{
  "activation": "tanh_gelu",
  "positions": "learned",
  "tie_embeddings": true,
  "seq_len": 2048,
  "train_tokens": 766500000
}
MLP neurons of a small language model. Each row is named by its layer, matrix (up: input weights) and neuron, and shows model dimensions 64-255. Each number is 128 + 32 x the weight over its row's rms, rounded and kept within 0 to 255. Numbers have three digits each.
After each neuron's rows, "fires on" lists the tokens most often at its 100 highest values on Wikipedia text that the model never trained on. A number after a token or word is its count.

L4.up114:150162113143124151160113128153167133136050178190126159178181101140148116130132164165115072145087138114148110103147137129160101092127091112201160178125177108194106161125133129119180140136176135143084134095159167120169156130152084102130180107071152088094178137154110121124123116097111101088146172102086137121112152154117135145112101131133123098092182071115180142122167111214109099151098179155102147112155151079124085113138085148122132111135138159116106111090061126139098084158128070127119128109158119103086089191154154172089117134126095134081131139129127106143128094119108159128
fires on: "202" 25, " of" 23, "." 5, " code" 5

L4.up734:139127097127162126185076100122189148055098111107090171157086136153131169123098074112107115100102135114080155121122134115148136072131145146096177116129092110153147141132130127115139186089125116124133100126110140061090192128108135103145132171145153146156163167168086165122169155124145107048097140185160041105210125032078133097068133094170037108082157096148163122099170120182163103170135160154199082166071150139099070117124112153164105158092138119158103105146114107129095143144130131170098131040138081129110146146180146130137128167129093123075112111154121155164061129163128154107
fires on: " a" 30, " the" 23, " any" 6

L4.up462:078181115112122162078162120155187186127124182125107183106193165191109085115130156190077141142119083087117119178126087156180112069148132125107135157105144122126143129127126046155068153135086169093150131155120122147149137169141139145145105150149143049097097077152115097132131097151129134142140144172145124117089161134124095173117116149177066118087111126119139129190098111086030124110154126115082099024153098133110178080120128150094076137158157092086190078095113153146117121110162072162166140099177184133146136143116073187099108112163118139112150120174131127105115094112082127126
fires on: " " 44, " (" 8, "-" 7, " \"" 6, " a" 4

L4.up1852:128059134153085090161088107140183134144102113073079191106162172152156137119144112157143145121102150116002128137113077067110082089089141088172032122183091169078150132135108093177145095141202131124142117139094107087158166117156223095140144102090059172151140146140143176077154142142093121137083143131144098078095128059143068169143174118112079139128114195071150127100164195127170098122153153145155152120163180165174137122150156145111101086131181103159132128146139173148092113159148141107123139114180125163100103126141161223139057124098135068154095174122157154128085138092109115103
fires on: " A" 30, " a" 11, "4" 8, " S" 8, "2" 4, " the" 4

L4.up1982:117145145087148197130168160152200114138167154108168134136114086120118126065134111164156116132133068091146138136126119153126137145169096121130131127153115098115054137117086112117058219148057138097104108102143139142112161139154141133128134126181145083122142160160104214120132126141136065182136113132093155148155124127141160123123145109123180164116190126106177161083134096160170117128136160160155192111122177133089112153147123187139088115102076136113171100134115143080146130165138086162191171186132133102120051169136198150111105154072157144119131138114095141133102132100153166066
fires on: " of" 58, "." 16, ":" 5, " years" 4

L4.up382:120151121113075156099062068158119141125121143135122117116139188098129117102154106138107133141110097146179119182145074138123132202180143119116085170108125208143142157036121101172093100131138143136132153100206136172085069093158177083141125118124143135096085127167148111167124145074084118121136110183147125101189159117170125112124177122148109134100153128128127112119087113152149171128126156099130049075142076133142156140121122147113123167118097051132112097143168090136155081079079136149115181183169166135085137075132118155163167122152125082090225112093105132141142077124021188121
fires on: " " 31, " (" 18, "1" 8, "200" 4, " a" 4, " #" 4

L4.up493:112077143146077151171158094211126156073095146122128174078120125093049105168094125097114102125098149152113138136122124153095070095133139157094156163073123173111079118108162157078146126105078159137090154160147087125119170166126146136139166138106081129179154150054068096101159123217113139134118185160164191119128173116153157127127110124138078104186094154131087167153113122123179144131164185119120125107060095125110145140122152108222245141104128184142191162094075167116160183140114122129171070147110060104149136136109167080168084173101137063096096166107148150152151096170092042158
fires on: " to" 34, " and" 17, "-" 7, " –" 7, " " 5, "9" 5

L4.up1198:101104137151139153124117165206147149126113148168123144128053196102121105161126105181159133128169122120138113190147089143159162210167131115079082143068070159136099135145138130166160111089080104113143143137090118164089110134128166115101179164155101120064110135133179095147165164061148125142130161143149110127098067136148156085141135133130121050118062135153126143143119143101078120119114131139103155141081100163162096143131114147107158137161106140118127169137166129111097123136131133111073110072060130150124110082089145101142105149178087120131162106193133084117133139076124119107
fires on: " of" 42, " the" 24, " in" 12, " for" 4

L4.up1309:135095131128108167127130098139195137094152161162152102101106102086067097119156094134107116173096087109094139155108105081139095067106114117161128136120076117077115135185128099131107116095117110113064130100031098135154105138160128131154109151107111165119172152147035081110125094115164123149145141172179127161125157120184110138068119153110079085126122112215162110189087100147081138063116108128085093075106120120140174138141064116144145137119045171096158082141114126158089032154132121139181129115140081095138110083123149117163067145124127104170161111140112125131115063164078129142
fires on: " and" 27, " in" 12, " to" 7, " as" 7, " with" 4, " by" 4

L4.up514:159119188116107156120104087139156203158092141152069132113148091082083178151150163148121098143107122098095103118094160120135067182086145144106110163121074175089181102134095106080163078154127174169143150136148128153104087118107101130187138114155111136158175071108125187079167143174141133173182123146142116093149123155121087173144090082147111145069146119153151113097080118124154222170126098149136111111130146121124125087168173130112106118123137096210121068137179151114129088116122090142164107143142128194135110183111097141139112132170113131121184129127183118125176096108111129118
fires on: "," 41, " " 21, " (" 14, " |" 5

L4.up2281:151165080188167145088114158099128085152134134045110161137142135170190102119155137135171065136092030105107084084177134145147192143141184071111179130114158054074159146158158118124138118056118232124135075115176108143104088161155142117111184127198179143106168117098134139143163153142100087199126143147189143072147109157169126148147029113091101157125155192129124118087160141085126124133111089174105145112157159102160138127128129129126138138120197143125061116125159154117186147063109123144125100184053101166095173208127137182133135188148121125144119148093142097125159061172106136133
fires on: " " 53, " of" 5

L4.up71:154140090152203084098146187140168125166157135143103131141119138088100131097122132168165084161172102168144162081110097122157198111185213090123101182134097090113153111130077157087137110110104132132135122109141104116128147108128165145164110141160126085114129150143091112109140095127180114120078086139133131142127169123099150118164097117121095129078136137093038123129086136128097116101096146113146127148088132131136123094128131127172153122097105140163071174080162100114115085106123170089053152114073164136144206187158118107106080152152084063140188105094124079114100117117101125127
fires on: " the" 19, " of" 14, " for" 13, "1" 10, " " 4

L4.up2484:114166146058128094206182132097062140143083055069072097124125110075144112149123095081156094119117078130106139120198124119137113139081062113153136145093145092090081091077105173135140145123127135153056094165163134136117161136076113107075144107159129093155137104070152043149139119153155127143135147179117146129108182158129134073141170142118147162254152062127115084126156165189104163152136175095078124130085136120140139145084169133192166089108098150081201130167169112114165159094113148078079133078039151153121138126155132093151082187090129067140170112138131107111144115168165130141
fires on: " |\n" 21, " to" 13, " " 12, "\n" 11, " the" 6, "4" 6